Weights of a small transformer language model: width 576, untied embeddings.
MLP neurons of a small language model. Each row is named by its layer, matrix (down: output weights) and neuron, and shows model dimensions 64-191. Each number is 500 + 50 x the weight over its row's rms, rounded and kept within 0 to 999. Numbers have three digits each. A neuron's up and down rows have the sign that makes its largest values positive.
Before each neuron's rows, "fires before" lists the tokens most often just after its 100 highest values on Wikipedia text that the model never trained on. A number after a token or word is its count.

fires before: "in " 15, "and " 14, "to " 11, "(" 7, "for " 5, "by " 4
L7.down536:434431434579480545435460458509526530519490495501448469516512517397480555480500506462533448506493527500499476491615548558548512575462487466508542551497565578619588476444391460489485502537481571481436372428552452511403544489450447595502497491512520480446469490553487572448424428468499522471512481499550519464489549565494451506484508564536522428575504457494500536514498435500473479493573

fires before: "in " 21, "of " 20, "to " 5, "and " 5, "Street " 4, "at " 4
L7.down1291:498516454543567526574407533574497570495509497515583469524479636517566520462547553487460511489560443476463648499480461518560536472464449515491504431543486490494467484477538523536513524610508515492532501505464488381440534406471537540463470544549571515499539568422515507498502512541474444435515499461497504443507542546455546478547453598566434493471497500437485550522499536540521533493496

fires before: "of " 42, "ation " 5, "ing " 5
L7.down884:487493422486499487517454558567430467550567445525547561509444498508433476525503438547454527504456580488596483537562537453400531468454373510427526582514520463494410573484513535542516524408513534504406523424503512506528395337509480531472602495516539467553482452493522470492480502472563494474533442540465457537511524561552495493447563439503530428493574500527575586532562502425486411497409

fires before: "s " 99
L6.down1066:478490521583445468470397445460490477529502554497488525447566484385494572495449539450535573377542484500568559555466391522476487575556552524518573466565463488533477548485483498547409438455516469482573575404522483513483486461492550502622537482508379547424491486531442446553427462475408512455475447457469525443518462488455531518491428437508524445449536566625455515560544534423442528525540

fires before: "\n\n" 47, "born " 4, "| " 4
L5.down171:553442391546393476425494496521440487470531514480592500476486431436472534419466426567473406509493435485538414504472497549555493534480561471432497636523492451449521428526401646603487507579522482549468402397388483550669425645513516534562591424510461470536473427498524538572518539555569543425484521593517548555486501492496430560492493463517540549424490492467516473497594457551471437494536

fires before: "| " 33, ". " 16, "% " 6
L7.down1467:567393459504523505442472528488498446493548384529566474411507491376521513386444498550540493444459528541550547537505485511491485442540492420456554505540504602498504487584557533568461517439457487411477479508444406469421558443459482366463594430447419532488515446446471485463480506525462580498520466443490460447528478489537565572446402397543566474471527526501440555511399423434513457511518

fires before: ", " 52, ". " 7, "of " 4, "." 4, "(" 4
L6.down1316:423435531398584430517543573456442499549576463529447641549515477529513469410438512522508491480484559516483459472472529468544522464474605538580467520544410444534502467517509447493488489469530500528577520570534535446501518492453433512369513526471495490529565539530549499472419609407545530471513558491544509468505473414456483413432470514566510483541445486495522533417399509462552448529511

fires before: "- " 83, "(" 7
L7.down619:475429497601541561550521502537414425486528538491534537522503540590496527573566530530474557482492533463522475499562522459537564527474454599538470529515490497551444460574549597548429553402480525542489536475516506531470478430541509580579389517460463502455440484526529589570447483512464559513500574499485536533428467542545514490505404463419430483522489486582505437589482507496500410418517

fires before: ", " 92
L6.down408:464448508484597429546485440529478563489451470544440507525535514508486441456454407499443470410519470545541585525498547396485442479480410576464517539557549528403469437563485492464453527484550562480503485502542495485459492530507442552487506386493454453517516409392481420450507375445464486495542486563562480525442512494409490390557513486500485587425466494603507477421470484572439544455462

fires before: "\n\n" 76, "every " 4
L5.down1483:473510497420449417469400488613522525445511442424523625557552657545532564576458435512461480493581452541501539523474348495564455503551511506518556472570547526546478430546522574524501585489478541496439507545470539433524593451516496570535449535489492595507479513410473516517472525518399477475472405541472507545523542525545503534525570528529490549532492498434479549603388540488467450526605

fires before: ": " 40, "(" 23, "\n" 5
L6.down329:480548510436437519468481478534467419447466461523386521528451616476472520591513569458572497479441527504477530575494459489541439565432449597574484391554450516548551460428426516553454497412431483557436434482541485574533516506495535431492504387448566487454489500469416507499428428475473515561619485498485525429563571579567448427512468420526480383495506541500517558457497467506419463527498

fires before: "of " 62, "for " 5, "to " 5
L5.down389:506530543498514493483450420365526462610495535555478469547518466436457496472446491493521590486536525550508431526487426426464561514474577513491544468428639438505468539505508569467425538455519497446494477481434500413488503513489511383497557523441531528399589560516505458472502524493485466424502504436453434506517488519474518528537464496528487495479494426468491520344488472547497441509573

fires before: "\n" 51, "\n\n" 19
L6.down584:491537504505531398459518488479475601486462476513477448539522523543548478431471420587443404549401454557480517545452477517553566497504509428575396458533598526447520491579505572478515538457569446563507647610481488542460534469397496562448497506414459555569548444632449498465576438504422505517469575536567565413494547478551464567493444511486505612567556528524504445497487470437585551545515

fires before: "1 " 28, "0 " 24, "2 " 11, "3 " 6, "31" 6, "1" 5
L6.down1444:493445482466578516540519511559503403478499496531446398482479555530567600460469520446408462496493521505470424463437539516418475431551467413575661506569479430468508564502403514463562491463514546596461626576423487508442470470554521480495528477525512544490466454519460445387458488503576503489454539412422580406441414516465532478467565413469451554545475515514531481395516508472481466458465

fires before: "s " 70
L7.down1284:504553574456496481482523499434499485500577526583466469489457552471464439404527444465498575472516565473549486445465438417433508442406439536514464469551384541518415618551540476476397508492400573482526527539525575490467540455463503502588439450467523388457475506483513521572481495444478524551482508500539580580552509502493554487532489552474535516506490478536420409528448415599424502493528

fires before: "0 " 26, "1 " 25, "2 " 9, "3 " 4
L7.down1479:510539508526553479414481550485488394599467463565478492489463441558518518472471501602481494417565402529598598527535535490500528481506518552526549425572511487390504407500467514503469446441495511392557421474510557493507455457425448471538481517474535510386506565494448494483549560549503447494488481601510464488417519499513516414515483496545557566504597445500518508436507505498343490428505

fires before: "of " 18, "were " 13, "are " 9, "have " 6, "that " 4, "and " 4
L6.down371:448549517451453442526465458492481570492456492532450480449460530433538574576510415514405507553559517553518600469513538482421525505477443453474402465440506552521485556586579419515543521485589441538502481376490472528530468424504558547512410565535546549511441417560534465452514515504511471549511480433476460436592498502446480485491429497512505484538426401421421474451537492532479443432402

fires before: "\n" 93, "\n\n" 4
L7.down424:569502528417379495550527532541517542389500544439489469454568580474619499449500490470507494524532459468509469557504453568446537508496611475447527586590473483532553534453523516433534438436531422531511455526434558496453502531489457539550529543424441500445598589452388552483548599555527534516547473447571517420492562538469548529489372491442435493562552572514470463536478552465433522520426

fires before: "| " 29, "and " 15, "with " 7, "including " 4, "but " 4
L7.down5:481504493520521483468499549528599529447526560513529538523472510501402486474564497478555595531467493430539504441559462540497448608517501529537499423430499558453497516446434516428569550547505508535374489537409449463497449509375480401506531520576554486499453456508560493476518481495531453400610495595520479484468447395451547455526552587592474481465543517514652564514523572528422457457556

fires before: ". " 21, "^{" 13, "2" 9, "/" 5, "sq " 4
L7.down223:582457382501502511430539485524516466552561511537496578480439437475530563449411493596463523424512540479484478529466646600516488431503528491579451490557443444401490528459539522468455561528421525443556555584529485428523471482482475634498483483524466442475484543449527600529511506409479480454495496430499427518481430467491574536486471393581518500486461516461494591475413457556537480556480

fires before: "\"" 25, "- " 11, "\n\n" 10, ". " 7, "The " 4
L6.down281:534505532427359532505467473471489484531564497480454503570476524496481469532539448491481472581545525447494508469472507437508635489528483546509400505478552506528497480475594567520527539488460550514539559504524521584501517499487423483466470548463534443476479533558572540550472493558594571565491522461450520383546530484589454402533580486474508529407521483546376513590454511438511513374523

fires before: ": " 41, "==" 11, "\n" 5, ", " 5, "(" 4
L6.down860:584475488505544502397548477472431499517520550532496512517412527517409553527450491530543522587511520539513529460518515475486503480410502493437584548461577501529487448457537532514556504522487479424557539476588530476628639597486545483433581498580545519551575444493533494505491523521443544447481446480439484497426525502544553474469493607397465559500481489482534486566484488578455526529552

fires before: "-" 26, "1 " 11, "0 " 7, "2 " 6, "3 " 4, "–" 4
L6.down545:559446526468537463528471464468444513472452515494471559510469501504528497370550516513498578422475558503467478446551499431545534523372540525417548472469479476392433409555522599533563513462414506502552486441469432545533493530513467526544433562479383466358494396575505536550565489506539531456530541403383459393445533567558546496479527497469500510579602416468501487501528526513579513463423

fires before: "1 " 14, "5 " 13, "3 " 10, "8 " 10, "6 " 9, "9 " 9
L7.down1182:449481524488406530559522480506520478513526506493510566466485543532522544495458506454549532387546535511523500409400493485437507523499484543545513444510482470508517453583456523435480481505374554535524523523437461456471434480515515545523574569457579459489528412489533578519411458468495526549496494494460579534448465477481522508491531525496531462431538479411524524510458450570425463409566

fires before: "by " 29, "as " 11, "in " 11, "of " 8, "with " 7, "to " 5
L7.down1121:581490431515486571519433378489567434474578524597489560547426501567465561415429529569473488580457469619475482510560489564551428568562575564479574503397553477524501541568512411523440497508576512539536527563471514472504493448423389565470533449460502517555444459475418453537480458537478546398538445496554494455534602457491617462606520503560491492548476599545505501458568548558530483490516

fires before: "of " 55
L7.down444:486522480471478423544467527464520438568384521391513521470497526501465548519519475486471504473449451578550490509594529480618505525535506506491552486561528536479512498401475504504464500370516587477513447609417445552511514471487536459468495491538559555518590508414462516550471514519505418514539513391444493538543555599494493586488473562503527540528539554513508493384535562536432451417508

fires before: "\n" 63, "\n\n" 10
L6.down607:483465511512530489432466505548495458494562422554434531361447489438566411488501453535463479531615500408397503529534543505529527449525479491483452510528500536520571512483438554432497557460483522504490434503464457546505503431447531478419481556418446508432512543514373553502491496532552540470468456492538379492537494572511486478473481436462489557497504541514537523557502523541512562452510

fires before: "s " 93
L5.down465:496507495483538449547463422462533453534471503479491532506448508417528483469405497468425533439501473511497554561375490549548554516521494509502581536556484461523505481536520446482508556434477482446529518557455454420485549474567406488513516525449425522376500522454555483506531529535388549506502541496459521522475391591438478499400576525665549534491515571499460504469536469523531409469496

fires before: ". " 52
L7.down621:518436509522468592553493519454527504486530389489587496487526556537528463448534460499469415470469468482506503545487461544522619439496508591504607470501584462559524540487527473549500523548548525484469507454516543532483449536450505498431499490446457593512492486567535530540506426495560536466462420449516547465506445539418425528439500418390482569495540448430552537490401434486457529502502

fires before: ". " 49, "as " 10, "by " 4, "| " 4
L6.down814:507502458479468461447412563492507466521515465438450478534470525507490419498566452455561476475468461480446528514546606419471486447531436502527469467508444464485430481503416483387486605500506514560485448405502393489478487466495532452508528414477519453431465535438583509481533488484492505560515405436392508514506473412497488486508545447515485487541476466555456598570533468439577527518495

fires before: "." 38, "," 28
L7.down1093:507447425466551473462479508445512462560476507533564468526544454453493530498512540471545480454490528469529443547498502478594607451435465506497489515428586496468464417417374532462427471494486527485518577480434497509640600520579467529485503451466600417520390546514524456536444441577549482555485496462530481547493453532429486532548494438515488471455452558543381525494444422457480466514456

fires before: "9" 23, "8 " 15, "8" 13, "9 " 11, "6" 5
L6.down201:419482545475480399474513503386549421557532566482537509535429467562511464448391480540443529573457551536484539544413454565533426559526439457498539493542452468583525508505486506526533580429462516412508511564513569530544449505575437411461500560504478483568488479543444497463587463475518586494450517476513624593503576440387566549476514520477541533505568487553540533448532546595474497506599

fires before: "| " 55, "(" 4
L5.down515:500439505504470465430436499494557538547452413500592532438491488448530517511556496424511463556552491458526566531374522496398543522494476515479423460459542554475496540543554548455377480480451493569530514528457568424555478526436545538578481487499504472380581556473512431461483455433509475441571543520570551500514532433529469494431507500425522561471450480582490501438510488438351582390483

fires before: "of " 52, "and " 5, "to " 4
L5.down1111:514498463417507424366481523534459536576426441556565502513459505450470570453522452481543467557510496501503486565446445508442421459540400543461485558541446424461449515569549536543558460560457518550488442514494471388649500445526497497542458499563508452439440517508493527543485495585499541492480521457466422510543547463418542572480488588473452469510431580477494521545476481391465475503510

fires before: "\n\n" 58, "and " 4
L5.down1498:500493469493403407490421476551467516566549443442602499514439480480544526501556435525551515440521406524459448531481443506457481528488518587537496475596470574429522557442584462499411512458570487514515529532488514543504458462488544452505492455581431443480503514463442550529491553515483569486532595512492432523492494407546477479385489504496460436520493534507453446518480494493458393475491

fires before: "3" 21, "2" 21, "2 " 12, "1 " 10, "4" 9, "3 " 8
L7.down305:467541511517535427545530483461503492523452492456500406463487606539584442427474565452443521480498504466474480483500479556557508483531500537434493506433583489452465408414446472462535483500419463375604503539510543482515541533386479490540437438572456495509485506449528496408575413577503507609436519447491594457499490588561482501507449573478502442491484563528492433467551500520484416547429

fires before: "| " 26, "- " 24
L5.down196:613410529511498565495447494540408466534585520506493526498532603466381375462518500554402506455452473499448442432562431545497486471510501498489520463556529450497505442591370434449517518609539409453419476486456464442476571439537496490514452498629459497414487488526513520483559566511493460495509444439417487400441495503554450496482574411523577432466449497446484598439612543478477510584511

fires before: "is " 38, "(" 17, "was " 10, "born " 8
L6.down1509:443467423461581440421473586550571502540564523490491432481523548542464527421520533455471464520475673464547554522491470420512509367504577520521467559512432468652496475505473546515541482489545459491538508460447528535400493445549426458578537401545585485505501518490521475438542523563554471500431470566560421525498499540560446452560527492542534490429608607556629508492406555572499545447497

fires before: ":" 69, "." 13
L5.down1214:533499578402528436392497487455560505452543488422616413546429531561539605557455487486510484557538511533555431460492453471562587518512515510465546520552544445524515502507463403512475501546504463521537517426496471597430372383422475594482509398497505529448512497465613536528572448460481484515542591455565465429549536502455488459470526523412426414397511488521551465446487454567495566470505

fires before: "\n\n" 42, "\n" 30, ", " 6
L6.down460:558549462522552519532456477517554480437406524490501455547417472555500479484524506515613636565422604491469474530507437462542501444538486493556585578551534431501468473528474466472480486544465528602507510522521591483414604596545448384521468455500474520492449568541368464518433413430440485479454531517519574531484482444492449513455547527503548533547455553516410448501513517448553615459418

fires before: "." 27, "°" 10, "; " 8, "/" 6
L6.down1383:458510483551484478531432558565460539417458524476463465579513489567491486540413495481451461541529482528508501566540565468567542502464637539576545515394425586471531508495545568413489577552518489469462533508521545544484566417484576491468564436492463542507518518398498569511499426511475528568553523583563432492549509588581538479511526584545569508523561429510445547476466463543478512514527

fires before: "of " 25, "is " 8, "to " 7, "was " 6, "and " 6, "for " 4
L6.down20:543480465529576516512497507551473529457569416416528531476513528448490523430606451520595502564541499640507579531491531522525496512522530497484513475540453511463591496463555542524548551538488558507511543410482518575498512486467389425608485402431498450464456518498546529478417484480562505488503476453533494434483498585552576585448394587457372435432590505546533527416471496487498457485523

fires before: ", " 40, "of " 8, "the " 6, "in " 5, "201" 4
L6.down964:397503539501508522511492465498522538581372513532511392517523486455509524510526420447575480518463478495414528509450538509559429465519525530462517425445534597425501442445414498479387497550418478551517428465496465411525419571530527507479522498527515495545557401495509515543499496503530486544469501528618441368511424506554506503471544497543537547514522506501531473488519451568454475531508

fires before: "s " 61
L7.down1471:581440539472476441528444539458464574501447502469524515515460456523470510478546616397496561481531530453442554601461518479521528558567555554509450518579463499426408465491617450416477523496463416452472438551506459504539429452519472449542482465570513563550515506514430505485494395539530541431547539545455660516559386571500489450427518430512509456467453460545458520477413500622503501494473

fires before: "that " 29, "\"" 20, "the " 8, "to " 5, "he " 4, "she " 4
L5.down695:467538536430561484454560440501512540553605524472476450410419605517471563546507502581490533470467445555564596493529456516525536435491523535546470535487509549522464575505442523366541521508532553474521499476541502511558423474565363613560476537450535456483465438554489429467415407536544530501551459599576563505493477499544423537537443537574488421558546491484494551419556512474502476484479

fires before: "201" 22, "0" 10, "192" 6, "197" 6, "3" 4, "193" 4
L7.down1031:472556576434510486437542490529476411484497451472430529421446493495531435530537563438462436521496520458436538477539484507403483397459423474482521484517457495556491572520568549491471503569507496498532526565496396511411466420502477506533465557500625521494507571439412499468483474493593433555514468466411504570544617399491597537561487413479547524537509529537459539502466442455501517474515

fires before: "is " 23, "was " 8, "are " 6, "be " 5, "had " 5, "located " 5
L7.down1403:457520453624570542478490517551577653466586519480420452447548507439484590502487609521504521518488501539559414535549470502546529366515486412556563600538528459519403466452429478463431478419542431545452425486462407484530469478503542482540546465514522496512409535434477418449533589524483430507520488491538470561458535397505437493515428449472511579497533448552453440502535523571477428510534

fires before: ":" 59
L7.down713:586465418497428586610452517520429579533488537477572504461553436479489484587473424460548490548541486486477592475506519481502485567482548569561496555507402490519565479546559530519520503530473462501573532573444486551527471476531510431527610496487615482444459517529508448509483406404472528533454524455504565524444520402452444391432482520518460539455548480446459474443472498472451573525477

fires before: " " 44, "200" 6, "- " 6, "Semi" 4
L7.down271:548453546453488407488440556462516547458528429477485540526488508441503510520484493465459455511500471510497437482459494477429455479402536479479494585487516606502495542524430488474495462459505533583572509462487500466561392530563435472571480518526494481571462450509602502462470429556426557459455528521502525395398489591478546514458450445494470502491496485473484547514475572497470447534518

fires before: "\"" 53, "| " 9
L7.down227:525593442431505426445516502569490524441576451479503547567482446446480546499514545473510513554562544579486414572489503423551509547434425540569513533529509469488526454529508452460488422608547521505527506583505438460487471484439483561519458575428595546535475489491494409524540544476540484529540536609430531582499478481536528463516451380469540587393540531593480535455561482476388511538504

fires before: "|" 71, "| " 16
L6.down828:451392543443517421479522495554463510358561498522490487530524500473524510501603485502424604420512548591517448526542550484455462527481460444548456545422495463528444538461423577443535511467544462497465471532534457460560495463485503574527521523484587531413468472490556533559511543481459626535569408557584450487429581437439519564523561544515454512425494517432508540493472503535550416487548

fires before: "- " 72, "9" 4
L6.down503:507438412557530559467673502559596481551538479487488474483559495486580489496346597535505522488586592419441501456499476571541526452506491418465517570420620529544479509482587511514533486569540459552458482523482369498460440519495499490490466463511356513449488432603486451525527441500455530463553463381416565439452516491536517577506566507466548462539556583543549506543519496592552503439457

fires before: ", " 37, "s " 21, ". " 9, "." 7, "==" 5
L5.down956:433485447533503518468494483578504482395511524465412571559516419482494460548522490558515512475471572389509556452507461538521440467549562441552467538626556541467458503544487545456534488530582546402571508560539502517566466631530426542524418498493569523533474428474400598410478430473497543479347553532509528537414465398553413474441446497500559568522543545512551419384516445513563498480451

fires before: "s " 79, "re " 5
L6.down1235:451493592501462481515579574493477520484405472529505498532479439567574471506447534500351565514463421514568364504459462482540430581558476526456494543520438511483438501535442464558413457624459499371510479580601514462459429531517519449496471418478450629508663568395519474479574480558440478452525423426548519564475553467495506498506555509538564415508445509499425447512498500563503487464579

fires before: "9" 19, "9 " 12, "8" 10, "8 " 8, "7" 6
L6.down471:488511515559474486422513444514588488410530579500459479488542522537431535566474543499482464522455556488511516533459581419438476389467494422476507435526515483477449507475561497536490423480525594542459585413529480504556529523523458559480458462530528547545465469502478427514566488611524516504526509459427557591607540528437532501570514607368569513453490572516484598459453513509349526506392

fires before: ", " 24, ". " 16, "on " 8, "." 7
L6.down119:489516564516528515500478444537469563543492496576540480604468353505427531590469528545524378583498510439442487512479523509521496482532423361551488526519478490522415470452522481578541479510495491454396479604524402506475446506512476507547545577507604538464463457426503657557531497572445468491522446470532481478632434585497486452508517479531494570477534498560556634585538487485470531550473

fires before: "of " 33, "by " 13, "up " 4
L7.down17:421624544449509537544518513478482488439474497543447476530512506466383515512541496482382532531466470453614494485611474505533437532508458483418499568557579558509369392567494460492465580474509513549506510500499513485460462495510475521486446426423537550474536471487597516499414442527477513556437423541391484553516602593466521550501588522492501531578502582499419470498491459437405491568534

fires before: "to " 39, "with " 13, "ned " 5, "of " 4
L5.down945:575433522542515526434457522512455454590419527542469526471515450493656468472491488515589548578475551503438422446453545491504420427526552510426520490480630416503424574458573533464499477593552482554484524465455523461475535500366534573529420484426551488613433484539577473489514496439555451515428489483540514449442426419449498471495443489513520505486515453496417409399498423506503485465468

fires before: "\n\n" 87
L7.down240:557431500463444554483383558525484452558437506465563514510500551542533528541493589451488420563476449527508513539518513437477482466432517432481482441407523532495500484495345514582550442494500493480479443569510482423486516544552557528488420472468547481513578451457488618520502484468515589452445508506489446512517448532489422549465553480503439542409406545451495547589470453493546448554560

fires before: "\n\n" 35, "with " 10, "and " 5, "including " 5
L6.down418:494475509517467494545489559514563597491496446528410547483602481461528383504555463498499492529572526450406454424491486402451410482474500468477442559515438546499417532518480497571542397530457566562576566583557515452546570480470373493489510527436477607523500467488409548463484425380460524519472528441476499515559489507536518514494402467513400609516538512421494467607412449496502391516485

fires before: "9" 25, "9 " 20, "8" 12, "8 " 10, "10 " 4
L6.down410:519465513566542593546533506447510527548548511517496502470484542539552493605564521430485572424552520554534491540470569485449530458531491467516449584509555534408475488488511533558475540481489448466492504505458542517534468485447502474490509549510495441540504551446455505526609521566581477383564583408540568451539463549522567454490510529486511435522457477460507469392534431579450529465538

fires before: "s " 52, "a " 6, "the " 4
L7.down798:585459538481569505528457527495457500458508588455512619509527539435510505427490493516476459447539516415425434459593453502544552550516394555482583450390474564468521479582511512491579445515518625567559509534455490489547462574494548306575410512513528451518531438478497518446627476457576485536466505518502537443497469488420516511483490490439590456482599548466443490526491489497497524516434

fires before: "." 62, "average " 5, "were " 4, "and " 4
L6.down175:402493544530475501598523415523487459475516466523546497523582507416418473453548454431443534469420540451464552452495523457539561526521506446429455520498532504446598483564578574551543561553517631525585529402530429542435557476516491469456545466434564486541574543487397486503512562517458384469596536495416495435478503481526453511487510523468534557443428593419506500523415475556444445484455

fires before: ", " 59
L6.down1078:559531472565583413544431509540504523486428446616398530559443472484440512407519539494445490572459536600507444511511438550592505460494506435494524509467449452533522546520446475493548550493519483452524452479461537449540488414535527461387469537499502560426476396503481535402465457513495588501439517504618522569517503532519476512495542496511458566576527640487524488613416479509406554484495

fires before: "202" 21, "201" 16, "200" 9, "195" 8, "197" 5, "199" 5
L7.down121:497562545404449463512543442461528361488534498401526458492510471471545471522480467582433518487447513504465513472524391430409470606515625499541501465495418482522460447457562523542567451475502560519522495513478448504409581447564525440518493519554481552567505499544485474523485443568580536546548482418604504519453494417506451461488480384460476526412556516444551463486517583457456492501596

fires before: "(" 32, "0" 10, "1" 10, "2" 4
L7.down1195:461562466576476443521486617535535534475480522599503606477457472533531521529558526494501556548425535570519502572552401490510513481543497457548458402543483523554504492450520607483538521436533450501452474509462453549507543542536565469448465526511556521441460556493509549430440498539376461394487377584549483537514496430522469463392503507584530467471526511578529423558569589491465504469547

fires before: "to " 35, "– " 11, ", " 7, "and " 5, "3 " 5, "until " 4
L6.down508:518425527507522608512517512477515501494560431486514544549563437581510520487483613471610476563590491529478556551475527588528514358577361525424492530466520516511426493490505504490564435501540537509493523643519479513469487549508563531459460565407657513466491424553471478565545520548554513448552386432502473547495507538456471464431547557541462468489572493496440504439544574557537465422493

fires before: "- " 24, "\n  " 11, "'" 9, "', " 7, "' " 4
L7.down610:455472428448562513557516593446523454498595526549481486427495499488503531548522543556488461510476545443529548484427474522429549506524551541562482556484567489486531525484442499497579423524405553432529509519532570565545416541503546461574537457369463500515444598463487478543478473495548469457507482594454530536507527569440490520443473541424505474446507454431482578515474543465477405440488

fires before: "by " 32, "in " 13, "to " 10, "with " 10, "as " 4
L6.down1491:610475482479465503535481482512540505559545405530502437515494407449513505510542525495526437479603493564486495396542503410466502489555467478523501470524524484554437443349497445451486589416437532472512494596477432544473495566486521522532548552527477437553520349426561418514511489420485532456481547514508504449513468557453585469475551515529463553405548543531509504556588474469455520487481

fires before: ", " 77, ". " 6, "." 5
L7.down1338:411526490563411459547524587576557488538591507484525544483467667524512502490505579488456470464483447511460502566476491582563450514455577610527538527416494506479559453475491474535523492557467658582434515545468431532486462517576562474484514515445503444393575505468489526517541528580489420524479444383524487463553494573503487501484520572456551565507435540460484523556413445493534543561534

fires before: ": " 72, "–" 18
L6.down1027:554455556455478602494576510481539481502501562471474563528488510537476490425677528445500442486529491504510404498458456500555442540549535542442408493479540517467541586466536522562478438557518529481443468469432550410542550429625471498498589479539548431442529412520497417459440452416440451436479517452522401553537498441474569511508500445448511503409414497501559415459511516449452477392542

fires before: "\n" 74, "\n\n" 26
L5.down161:431536558461426492504510568408505518537504513455541474539495457479582576525455456563532584564576505495464502549513438555485525462498480438586523469563548496537426524543491590540418566495452545485533547506503458560545480525506425535411431513462488628553540501482538509519447454487401477460574541430525552569590500493484470498425452522471535456433461487485502517446467467499512484465532

fires before: "\n" 69, "\n\n" 23
L5.down1428:553459491478375482542533383495496513497439525489522482575613422482529590433542509467462494438576539500610545515572442474531485503416515487561542471529511517489510455373576470445549584501518466507452515439414512477508482566502455469405441524466468439543531533472524556554514464483538511538638573384534531489528530478531498592558521457483431462521444508452417565565494505453531434549539

fires before: "of " 28, "to " 12, "for " 7, "with " 5, "in " 5, "and " 5
L7.down1460:519563435470561511502555383494540529572496464477515531486503449520577507524527488619522453518534458533523449499475540471472562476482531529468578522423509490480440487490473503527516510557422424524494465444436552416519485541512507507493487528443572538563373487379513544447455570434442533451617521379525548571537489545599588468550401521490460474518542492364549505476502569520495625539487

fires before: "ops" 13, "ex" 13, "ks" 11, "is " 8, "wards " 7, "aga " 4
L7.down1249:496520513452460416473544615575487528465511544460464519438445474515556474535476586451497396495590484516479568501570502513481496445486494529589495520434456576521482490483499428477429472460588547557489460443604515417526517474516577541604494550525567469513411559580568538505511495558507513557394529446420504523437402596428608557575473596510507385443498386453504512445447514489543482493428

fires before: ":" 71, "-" 4
L7.down1457:603502508587525553563394441529453456439509554483498523440467493528534438489479528501499489595471615552499381474470482510500548445572511442433519541498512507408548461540440478538514521484495481540564502443463430464495517434481460491460543433481503538376524446521503487466527394468506492503586506573546435441478537429487435470535482473552399459563468516501497490599488464535497558425520

fires before: ", " 89
L7.down718:517485523479482520565504460537489525543545537415474501463534477522489488469407534608528588469439432498522556524511453528465504482417447522525523515535570609473448488511552530556498511520478468513495568430501543561402580523528496502545535458528420486496565454437522532471458461443483498592611510520451512457459583589553563478489502490437469563511510557543479536445584460493551516410367

fires before: "of " 32, "at " 6, "on " 5, "for " 5, "to " 4, "and " 4
L7.down1258:438470467523542516527473415481481371652522510461506453521575548479527551508503610488502485489433508602538470548551571517516502457511523481503491531470444559486589541404525531565544432506502452408502467594505547585497470420447495509526561476660512575452512481507489509504461532535567497491496583478489542573409439530506523456525544422454459512523534490543552510479463475546487476502549

fires before: "," 33, "." 10, "–" 8
L7.down1411:545538532434495566573544537442553512550551462524447492475535513420612497429501527455548540449490534540524486476508521473536485534427494495429447535574548547479510509442422476492374540468555444457508451564524489577461471445457493545446391578459524502493496545497457457488541492461472507477482586483537518534534461587463506502526497583469508430490497520501443542508462460530424508545494

fires before: "5" 30, "6 " 14, "6" 12, "5 " 9, "7" 6, "4" 6
L7.down1068:490503525437482562530535540475563479472494533522514481587499375476493500548491552546548485440568605494496586571464503467462486525484539497539525433473502502486535507482541503536481458570536460474522428451529445504534557491451418458474509526455415523489561509531485570524478517544484492459465469483441494495521478509507512509472520467559506586489463459495523385414498551504549530480426